python train.py --n_layer=14 --norm_eps=1e-05 --rope_base=500000.0 --tie_embeddings=false --init="normal" --lr=0.00058 --warmup_steps=540 --batch_tokens=65536 --doc_mask=true --train_tokens=519600000 --steps=7929 --dataset="wikipedia_en"
MLP neurons of a small language model. Each row is named by its layer, matrix (gate and up: input weights) and neuron, and shows model dimensions 341-436. Each number is 500 + 40 x the weight over its row's rms, rounded and kept within 0 to 999. Numbers have three digits each. A neuron's up and down rows have the sign that makes its largest values positive.
A block is one neuron, or neurons of one layer that tend to fire together. After each block is what it responds to, as a language model described it from the Wikipedia text at the highest values.

L10.gate1058:474471485465490531529523501556478463476519619476446487521492484450536444437509512449536498514509588470444451557512484458465476471567515472529494506534534506529418466488501482503518521521490406578520499580536540422511471521530547484517554498501567484505480499446550422485461472486523469444
L10.up1058:453544480513538521547424511571569461561578476589518481514488505427517531495522499498494457490461518530480462478522449548497534509587480540500450533507482472564484440488560507529546554522525482509520475508451459475540551572476463518484518556521466481553499504474491412503478495515498485468
Responds to: Year or decade numbers right after "the" that modify a following noun, e.g. the 2020 census, the 1990s, the 2016 election; also table years and other post-"the" words.

L10.gate289:437493500472541489527583509496553522488512471449480564423526587396462516503553517407484542566485534549477531459529475464500498469488454500561472537521574533546462456476482514493462498474479545429556463506530520491488466497476446493502548425395505483529517559505488458528519531479535570494
L10.up289:508539431483474502546522476493460488472497524444457517538524527500520458508472451467502474548468498503457493493465529559540520432456540487569487422495528499481463481574517576527513565511452510528473509453545502428418527492504504490522521465494525476480542517492466457513492473470508488448
Responds to: Tokens inside pipe-delimited Wikipedia tables (chart, climate, election, sports stats rows like German, 36, Republican), plus "the" in census boilerplate ("under the age").

L8.gate287:469508539485502419523583506430538518518469469508496481521555490483529505478547472529531546474498465566520451496555502546493491459427509542472494552516539491490541469584533496551465536495608520405476521463427487513527475412534440597536542520472471501574492539522489441474551510485523495511
L8.up287:495488474399574461482522510470439479482462487476545490459466499531540514463562482530476570482551467532558551428569441545474475514509557494496512534470470492493601491510465546531545568560502522461443557530476474512537533496591426547558546515467548534445503500547477494544491469483501485555
L8.gate1035:452524453500483499584425474507509470564404535483512533479553478502498522569496557493508504486459475497511485504502490563554447530466510506491548475500457507510475504476594490550595506596546526472517513538521554521461555495483487488527470421442607466533520506502498528509425489469509563492
L8.up1035:516467478496493485449493510538555501463478383475545469526438482554472413527444601497562495489542559478551520556468469490567455469451520449548505501489517532567448532576516548511512479518496494469523495577502463512479476512544511565498429493533502462458488532537476521533587508542517509497
L8.gate1407:497491466447497553499486495529531521519531480506458496510488541458541507525498498452507534571490551502499548418434545482547474519528519500468484495560463504507586510499476471487565517479523519576517496480479505503493537430474505491531500507514498453478523544525490468473441592499521565493
L8.up1407:441521511513468495492585486478499602480473478538488476542528572470520465486501468553521511494433473569475423495517533509522495483524483557548553454447489416558507472489499511508552572518568513549524547520406421504435511493520447467541434500502417465511445535505440492500446514413503487493
L8.gate1572:418458514445512560506470498526573513496460522494495486571514546460424440473462570436466419543494466466500498513501482487480469499502443500529453483505509507464460447525499519447493535556567505528575502548484516568503531402497469515458543393449475559518442493506497552573479549458512538463
L8.up1572:486528509587509521497531486430513520516524501512492521435515510506491548566481547507541605604547496454466502491491563448468515496551474508532463522521434535568546540539576479571463496519519523549503492520511508468476524433433521542513521530500483536478474465558519472527537535423489476489
Responds to: Word pieces that begin or sit mid-word before a suffix, notably ire in director/directed and part in particle(s), also season(al), ele(ction).

L10.gate744:477548552512493517496451468487488409472468492568484454482502525497478431466551558500441562503443442480476480532539497468531502485486419463542464493465499441504546501500497459496497472456541476514506481550507508497507448525461497540522485463482482392548520464536573418524534473516487409534
L10.up744:457514516492495577493527503537471515513461557512507482507512496355542557479468514509565491511560505453511499539456531500469491467582594429486501448507538455508485480511549518536456465541521537532484498415446504498529562519568561478455566502491528458576532564465503483519467468464454497517
Responds to: Word pieces and punctuation inside formulaic template text, strongest on "Pop." in census table headers and "Hispanic" in race breakdowns; also table headers and stats sections.

L9.gate621:491552478519454482478544444506493512442542429520460470512442511458585454488565478486495464596464526566529550523509512397563477461485510496505437550543433495510484522455503525479499489491487468438533478437506545485560517506455426466435461504472549540519470519502522537509582495516533498469
L9.up621:440599465477506477537521569463457456437499514486500494544562477524487459525537486539423532510455498525483425517503448488509490537516497495507501496516521489491480518502501446530502516526534514502467513562457514463521543517528529477530499564471485498507467498523550439475565531437514516511
L9.gate1249:511521544523567501576433502493535418466524489444535505502524539490541479518518466522520473504443450458576437508504493518467463529574488521509520546474493504501577566540427500482481487531591545491484525426407456454593422542544534509478472484487513553547569470494498516450562491504535418502
L9.up1249:591568542512414455508472471490460462502478464501516492582454526534515495448461475455519490518460536492524440528467485440463540521573543462477468508509486478486549429548481451444497467494557524416461443417534522449459555515555504539483506546526566518522531470463543390450454485484541484506
L9.gate1560:486547577478469441533534580497513398442462483564503484525510524529498493422454534531497499535501474469551419478511530476548513490408526536451485488496409466456513485501517514508589588458551441511449456513451505451465562476451495565512482440422600459507467515433517462535435509460530431526
L9.up1560:478556471505448527478477519447458503491587468542478478517433489475558491445476492509437475520500552526441515521477526511560336514486523473548459495524539540541518504522505492454513522501513515394553526491527539514459541474464487528439458629514501430484545443450558544460536483587535598587
L9.gate2041:425547504413492502516511503556450521488459487488454476517470560476462470469551462524460532559442545478460429552499543456480500487472508508500489549479540429549457569504484508546526494416464493496464452502483561490481431545452511485477517486473548574530485504469462495492479441574472478484
L9.up2041:507527514508482473514512532508532505516512528437508472468506499484518477443509421495433507469474489516497416503531464521567457513497576458480417515564499484537481499487471555434536545516494441533538469499556444425488482446460518501546519477451563453534548574486588521500503483532511460524
Responds to: Last digit chunk of a multi-token number, mostly in stats tables before a cell bar (7|32, 3,6|38), plus coordinates, times and occasional word endings.

L9.gate327:508468473518540511444518565539471545509508529461522437425450488482507437439540526500517526507476573510476567507557453493492497524494522466481495480437501489536513423472436515488441410492538535467474504541523600487470465503489467482505561504527454481479558535520523513541544534518524508486
L9.up327:515526400516455513530482563425499519438514496465495491512473508522547524459471528518414466518423462541450545522434470532557474473490535450572526483465476475552501495483563522454509562528531507464503448502498424478474507557525510524486500457534474528441500502512592468534478465525522550550
L9.gate932:519476496510514573558534473537502501506467495518436500554392591451545470471573458502507532516517570465496481479502502518465494544462501487498503457432524488500524480454489552498511514510612466469523503491555520477504557498507495489469434528525470470561462520538485428501552499508486493565
L9.up932:528460451564562572479550471589603490560496412537425489489477537502495503528548536478490391542535585536518507485510481563458492562473533533469465419471527504414469546444579422494520495498551495527551492527495524562533456476534483489437473555537539526496452519465450529434555477461465480546
L9.gate1116:499576517489490592514523515524528545547491543476431461528411544485521507424465467469469492532467548475461505528533449484473492452585503566436487447463484477490528442473492463478510426450540441477468485528503501534520528505463508445486544514519473517454501555614619461531510498541532510525
L9.up1116:548508475475535465499533518546508590452473525484409497503441470555496519474537509525482583552475469493438518461542455526422496428508478503505459457448463520473458468480427549479537453527482430510514529539463500559486476557397509490541487498485511439444522519546513563563449483519542491543
L9.gate1771:487475517488520462462541509544511471484534534524509538565557511489533469484555505505475416485492527380558531520428550514438415488509477492539547489485524473498578458463461519544565441541478533426482497495541528528525461493482493522461486504471464515451479546492529421485522487486447496501
L9.up1771:523451415572529551504518479543578527475492461517506492513516471502530549464560514527481480506498567551533492427542500506517520440544453507471581408512497502496536501532497489493558480448506481441483517547503450472482435554428428460515506505582495521510522479485501527528523565540514539495
Responds to: Colons joining a title to its subtitle, e.g. Lord of the Rings: The Third Age, Hell: The Sequel, plus dashes and table pipes after names.

L10.gate1616:530490494545474537442559476549571544492498463462487479482438560551527494444536482454416502472525467557492500542509508496477544512511450499518511520487492531595514500506444493563444428493540498386504387520451549538492510501447441474405543469506505498494525455452546496549490461539545536493
L10.up1616:477554522583519438521498527463491529523500485457455474560499449533610556562503435451492488538464451470506465492511518517498498526514440477563530451394471500428479484431482485574461493506530587496512430507477469426520481564517437505508518457457405493451566499502507517523521488490478505483
Responds to: Mainly colons, degree signs and table pipes right after a number in times, track lengths and coordinates (21:07, 14°); weaker on mid-word fragments (att-rib-ute).

L8.gate54:494531515516546567485523565438536613521534545528490488526614517480508525521523529486549599459563566497511466537536482427402445385499476524528533477515517439519480463487552464507516509577536469447520397500490446505503469479433499472515534490535459477467510430489502491510485499550478523613
L8.up54:540502461489554469501448475549602535463515458479499439510483459504521476552483486529534485492450545465480481495470508495510472484458527468462552446416488491436473498517542485495571486516544547508556503468519522470471506534567573501507474488568487492497502482522468462496486500490576520491
L8.gate793:511492518515541524447492504473535482556493457508523439479514492460533444525549479569439435491498509479560454517578489490493522476492485525508533500465479522554544463432549580565508498543502515455491490508435577522549485513514476471473526507520480444525463580469504394504524502467503509501
L8.up793:520509479515531553499521526477538480458521569545537490463540497530482583523443537421450451498475579527490575506503549507474474487435515513545494507527514541402536461442444513486490453539550569468580478503519530545503454529467490551545595496579455430472479542522533427514560495577551495547
L8.gate860:467454498438525494470508520506514601594500497511446439496448528456535421419590480509525536504527437461506546482536546466534529465483534555534514506501457459573538487470468520553570478499496489482508464553490525549441470507434478534444516526524468523476510517581580453511505499493509502474
L8.up860:545541469564497498492504477487507481471493499471488454537541526478580420478577486442558477549494442404519515515435530521469513503472538447512465492571465489485567450493392496520515479481494494491526435489559496519464474569493537493442515491553523505517533510512502416535495477458463488459
L8.gate1027:521448452464520537501529521496593526525454492499491486497511566482506476484508473528534514435510489506491463449483558541464501454526521420448515504510518532557529481497508472531476526456508486502426423595476475526484460425522537514558493511512500469503562542538562505488531520493507506525
L8.up1027:491463484447431456511508498475493544562510456546447540492445533538446516533579521518449540597521471523475496580488463512523536592512603546490546436541469467512474518421555499582506569488520498412534512545545516588474520484508457455560562472473465426456515523546473463470426470513476446471
Responds to: Colons right after a name or title that continues, mainly in titles of shows, games and books (The Penthouse: War in Life, Red Orchestra 2: Heroes); weaker on time colons (28:19) and mid-word pieces.

L9.gate552:488480569532471488472486467503562505555574537567367407479487524470482492502505504515479484475533471495518409579472459573445515513483439565466451537528454505532508536538529439495509521438485456602496474468525514483455466505456495492494508538530598581496483512472509507563492473506488508483
L9.up552:500461538494460480564515474489534428488533492504478514533504445431483512530446515480465548424598402532502510510524453553512494569480432535406503535502424472515493579489490531479550475434510484561535554433453495501439496412537429482483558558546517526494515428499575530493473477546469500539
L9.gate748:513463416525587461508512490506504469467534524461338424509504533490571414443550493528486502508495505518485494434510514481553497538550503464464563514483523486528450533444540431436535474428497446478510503422474511449534465501514518520466525432491489539503455508550510517449472478552524502514
L9.up748:444495502555465467515518577490467499528462491500536514476529514487504501472503499519486503494434497522503497471424525505492540491503465504580448539532506492510483471503576469514456514516506471506520563521439532542530452454471491472413442513499572572470516469487519491531498482455501494457
L9.gate844:458469517531578497507526526457525566520478445492442460510547515435553517497536447512543536515501536560488556524507535459524511530505467533526493517429519405531478508472440465530453508527522441484521415484450463526476550551551494560466530465529487493554476524531499466487472485533547508526
L9.up844:490515567436454535503556489591487449508517538438453450481444509507493524487530530487438402520509529531504465471504522524514536437478489532506606491577521468452457507505419468471538506476492515432471551485516508489506455510488487440538497478511516485472523414496490483457501526529534493507
L9.gate1717:517485519500473418493492413567509475492553460466478470439498517511565487474545519545529540535429469545503489504471493509488594488501503482493498498533547463515442511503498507459561538477590463500539507404454507475495451442466510517512513480500561573498478491454451424499484502471546508554
L9.up1717:510510480547568509534484473494520519529481413467473537528513495432521458469486484528485540536499457499485536566536478568510583448537416522445493476516574548511514497543528496499433573543473503523469514486497514575505422580458492494539465514496478498515539500526518495446496494537507512511
Responds to: Year digits and month names inside full dates, especially birth–death ranges in biography openings, such as 15 January 1919, June 9, 1906.

L8.gate1178:457511536428488485522545473470456452529485499514478465471490513494470538473464546464482606476538505479540459535560490564456491509539506577516533501463491453550482532470526540528480486549439442508514435488499555463514466518536439510501585483506485484462534523493466490546420482541493518455
L8.up1178:517536515506459459471547466490489575444513503435557468548490477524523443395497504539498580504505554503509540554506426485497452539534449487444506487601505491541504517521439529444549537484484464494535532510515485544548509526482476470503497556498497542566524545480494477507583481537530523530
L8.gate1286:439522560443496487575526526497535507452538463525498505503501541526534544500473497555510598418419494521485478507471451453506468525564548460473463481486475528580537501516467550546425493488445510491551464561485452521550496476516459514523493445512516550441536550517482574518425476494501455464
L8.up1286:490544436560515462529458518423501573502515565505474530405519518437535540477480440470547485549532491418504515546511467480453519559551526457476455505508389558542538504578511456542541512509480483528533521487501462530540539463540486515462528529425486470510502473547506495455454484478438486505
L8.gate1320:437521571513508406540543527529514572441483466506462490494482512507493481427456450540485563408430491508480435525604531515506466497480429516561507462463572479544571639532483509452536485462533513531547410506545509455442509566509489533524558449440520494462526515476514497501529507520556474543
L8.up1320:544557533448491438550500570469519518407532478435483525478530568456504439462475454490479497495439480460457494481568560561495479510494446537512550565487506430465534481576521502448529502488492515507609509441532467485503534511609535550490483496492442480455501506478507480538495591520516521521
L8.gate1374:471502559440486547557468499485517499463482522501476504448471493478540477467533498492401547531469520571490493510511498576496493468443551526562437554471492476558514583447540511533546461480503471440520473528426544481470504413419437592457520527453541495503502450532466461480540452544468509529
L8.up1374:454557497526487432520504473545458505434538516539493513537473478507527436499414566470512502472450545552534454470496478516498478510476429475517516460512587467442511569436538478490521505468504525495499419542568524425511575536497526482531512497430494510522541525444516518448478450474524554479
Responds to: Number tokens, often the first two digits of a split figure, starting a cell right after a pipe in sports or election stat tables (36.0, 35 6, 47–29); weaker on word-start pieces mid-word.

L8.gate292:492535485488537495458493478447558438543482485488497523431483480469492518557534466432502495537516467438495470506521526540560544451475545469461471437501568513547504496473524425503535436505520511531544562470478543451428441547416490518460538436531577563531553587511532474518450462564439499570
L8.up292:480552540541492458535454528532386535420550448468515486468539545474506454427504532530501521508420417533523511521508485514440469500501496538460501456581519447536441525484540476477496542559550472477482502510400602528540484428532479462546499471547504493462485462505499460553473490468540554486
L8.gate819:511498544543493484480510529535511453453491487521546461486505476441496533479505533580542529466507452528553495556541484509457486470528441542472466491500535465591525468541572505609490519522522529488535531491477498449475460501474516521512509542439492533537525567537465452436475397488483524491
L8.up819:553484445461495514545484483507499444501462450512531468551528469474532469449532544486506525545532547508549587443566511516539469458564496586512504513467513459468431516457401580533529549468506488570487500495495439475477473547521527499491509472597536548466556547455460526544512564501548471512
L8.gate1016:524548497495464438503442505471469535454508472433542470462540463512535480483497466496482500479520442524592520478522491440461499523524524490558510616501549536583471438465504503458483418538544473530445528445514501460471550505477476541503477486491459415485513575495498446605450565494526512447
L8.up1016:487543505505474560492461440541516462535511465474513547516389466510476603518534461493525442531501530492509524494457539495496520448540413528482531491504495497466500465483520501526468507572476556495500588508515551499456489452545453508514476508541508413598489524501419488518488540501475494476
L8.gate1206:523469483478485488536492517535552454476587461492503442513493489482476497530537533503508402500498485524559510524502499554450545518538522471457424523558533547495472514420498518525529539511520501441533487435477523464516497465423470465439521455427576507518582497453459453533449502521518482503
L8.up1206:478475411545528564450464522557464469578553512466555505409528525420490548506509458519536500507498505567482543537472522536567526510596472548507581534488510475518518506469441548548537442466561493456508530514422490570504460566482489571453430479550482512575513467509482521560441471534459497552
Responds to: Year tokens or their final digit pieces in dates, titles, lifespans and citations (1941, 2004, 19|06), plus occasional "at" after a date.

L10.gate1545:538490486493485457536559539497561428474467440420479525513490530518479493522451454459442479499396512469445514515551540492550532526517503431471528564515530533495581443521571511465523543456490437499556547594522531558548475461529525543472497487460535498552496542461560497493484434495561491448
L10.up1545:518513422466539443472542567459394548425503506419420498524440509505491436517505468469466516515506484491433474484500453505476554538498468444489472480500506507413548476503501517453528572507482446483536574507557438581522516519491450516482505507494523518551521512497526474496464400540514516401
Responds to: Mainly "part" in the phrase "as part of" (and infobox "Part of:"), plus weaker mid-word pieces like av, ar, ough and participles like made, seen.

L9.gate1005:420476554477558455490530481539412527468530524467511463465518496451525426533563516474484616467419494518515499524555511512487513491554486504509558496461502492486520539525505496492502523437518471466406454473458496503492506522410553454467475491559439481568479485507583421493538527511562457430
L9.up1005:446571496507531422457527436451487534415559465447534471555454507522557519444592477513519484508439505486496452587452566488497413520509489570466504435571536480527584518517463489456524505531546470547563567600437496511429510495497480467532469497551518484511426506513518522523527505457520526463
L9.gate1657:487457546519475451512551532508456508441523513487457466474489501537481420467459491480415512506467496506479511441595486586430556447519435519471538452535483482501555452510463524525481518463500458461498506501466512562525497529505481454576436526537504473534441479501473534533536455514490480545
L9.up1657:489531523387499513480455416483500504527459541507540497509540451386460563471507569502525544519480518510503482493508517492504525420481466423435511480504515432471548500600464417473523418562494487486512484539495594526536486460452521489525453443465480420559541492498478413544459455505520456541
L9.gate1985:426483508477541507500533506525558511449437516517497594508452485517501491457494472456535528492548482480496506425525478579499471447544426522534524486537544505530535529591529476542490537515536551472475569468453492511488452465409488510594508515440473454516472477374510484483568441512530529504
L9.up1985:570451535448470498430502561492514491537504470532511540589488446525570430437503505498508507522510478540528442513536508558549528508482458487420500436547445535574525536489471571520517491467504533540508412450500420493589580452485499457520514518551530427509572497507531555505505419462575491488
L9.gate2019:481552536484496485509527463497527483488500485504437492468529485498542495479482534515512535491504542483415471538531514479467534505492486466518483486524504556442550594533496546517385517486484517531474540480501512511509473441487513516553507477454538559484561545416501469524476451501492462413
L9.up2019:472563479567535442550474453471414495490484532484511495486486491474513572470472477561509523486520420509500495535557550553493437478462449520524518496588559533518568569471532550518450461484459552506520495490523459518530564449538471501493450542467503518558557471536468484560517440527464487525
Responds to: Function words and separators in formulaic statistical or infobox text, mainly "had" after percentages in census household sentences, plus table pipes and field colons.

L8.gate294:428525547461545487477482482455484517450457519550469451525477481568489453498599551467575582518462465498543496475526486455479496496543496466532501431441526387558495519428511473549537502463487512491557455448521513429511498492418536497555466435502552529501577454542435551514571542451522448443
L8.up294:512502485514507519539538513531447508541488513496507494533506485486483450436449526490507539507490539572515521513575508481447477540476451553446513482491552499529504514479580490456455486491566541481419468515442466492509506499528504444439480472463499518595469494543555516520445458575521487456
L8.gate796:456470547480460459470558490579527511504442543470475483422537500484467514475506564482541553447468472536494501503489515512398532525482442477507469498527591470558499519466509507510440511509500473428482499464437502510519465564464527484447564492523596532535508461552490511462441501513531482457
L8.up796:526444554472510448502519471581457489409501530456518459435511482473473496471548512506431538517535509469494461503504480451498507539535514410468560484467520426527559505508532560513489570466485439475537519502495531466517546426483548468549475444467493546546537553530509531469522460563504548428
L8.gate1790:453537580484550487515504481514394503499415524522454450421519481510451435479556480495578553598512457448461462508623530441439507485488531485486491409532557469483534567547514540511471448491555553510491473503461509524522520537527579477544555457444542458474549525494512468531476457545534460529
L8.up1790:518570536459551513519480528524448564524420454521470502518479507591456447463513493450481516553476494559532528430484504458466541478519485482498528463548438503540469523537514523509562469525492524559444545503533504500561528526516510556474463495480440505557528506442528549504475536495469487528
L8.gate1896:425513569450593461590520486546464475447514516503432482550506556518525473518538489466502567530495490537554451444533508403446480468535504488597555484448523511565532486521528530517504417517527499521507466439453501494524454462544479529481504448426483500510548509563500484509508513520498528483
L8.up1896:537491570471502493505493479571445450506456517528457498410488508489458508484478574484563620483559470505463452472513482516460450500508500462544520450500514505518517485515485543532463546476462463496499424516537560476511477556490521434500450508520470465547529478437469560430475474481567534577
Responds to: Tokens inside formulaic US census demographic prose and statistics tables, such as race in "Hispanic or Latino of any race" and For in "For every 100 females".

L9.gate125:503537517489483510499505508516471533517475561502465447485446457486484495488550521495591497508473492434566564439500554442516499517508542435502525526590505539541490487502411468499528493463553486516457428522495530504456581511450485560524492449553539517513520494485539475523550476426486489475
L9.up125:508541540399444545452472450465462504554458535512503520460499490490525466477473519529488497494432474393513520445515478409508545481543588488484515501593482424519481554461469414494588463501491457522443444518513537476541520536499493492459490502501462434511523557510517473597478588434488505507
L9.gate506:508494532500484525508545522449484553504541518434454487538487546443526550537479406499540426468486455397469551425500542534528512494546538562508593539567583545534533481463503518543501473447507419457508531513507522569459484536482515522497502514537493524460482506509588521495482489537505522428
L9.up506:467584524544468437482531442468507521467476517538513453527507404527509454461471484448494555554513435501421531511471508483431467520615461519520516578429526460462524496469458549523458553559495521492459497561522537487528482521460473501534538403458548491503554512495491456492501515464413536448
L9.gate1039:516524463496418408552531487490519529448496543506449459534551456521518579435556494509517520568491403528455502531531542530498486451484495512531510447436574495481510500475458518508516410500567472486504550463506493457424484491537507508496550424521532439497493552540495480545490477477484586459
L9.up1039:494479535480477524532511540450510486447491507446472457562533549465535459487503481499464470478565432481554450608420597483485528549495556494546512429537552530501484470511448509513408525519432500515553467470513481574484497517459517502458497562529513497510550522591518480546439512469481486467
L9.gate1126:475493550491551507527463471530519463534472556508531514490514481512496489522532585464510538500472535549535481504511568560455468452457519513561478490478519515450475478524460476480530517456503499455537448593538528443457489530551528501462507540503491515529529511472577499495482514430470460477
L9.up1126:549554479453455542507464508486488580498505464496459486461475496498487563473580482505507502493476499499506489589554522428471480460487571505536575469528508453451486548396502528424502504499476529509649478451551516535488546553547447467456449537559525462503504480572463434498503462595519502456
Responds to: Mainly the word to in any role (infinitive marker, directional "to the west", "season to season"), plus San and stray mid-word pieces.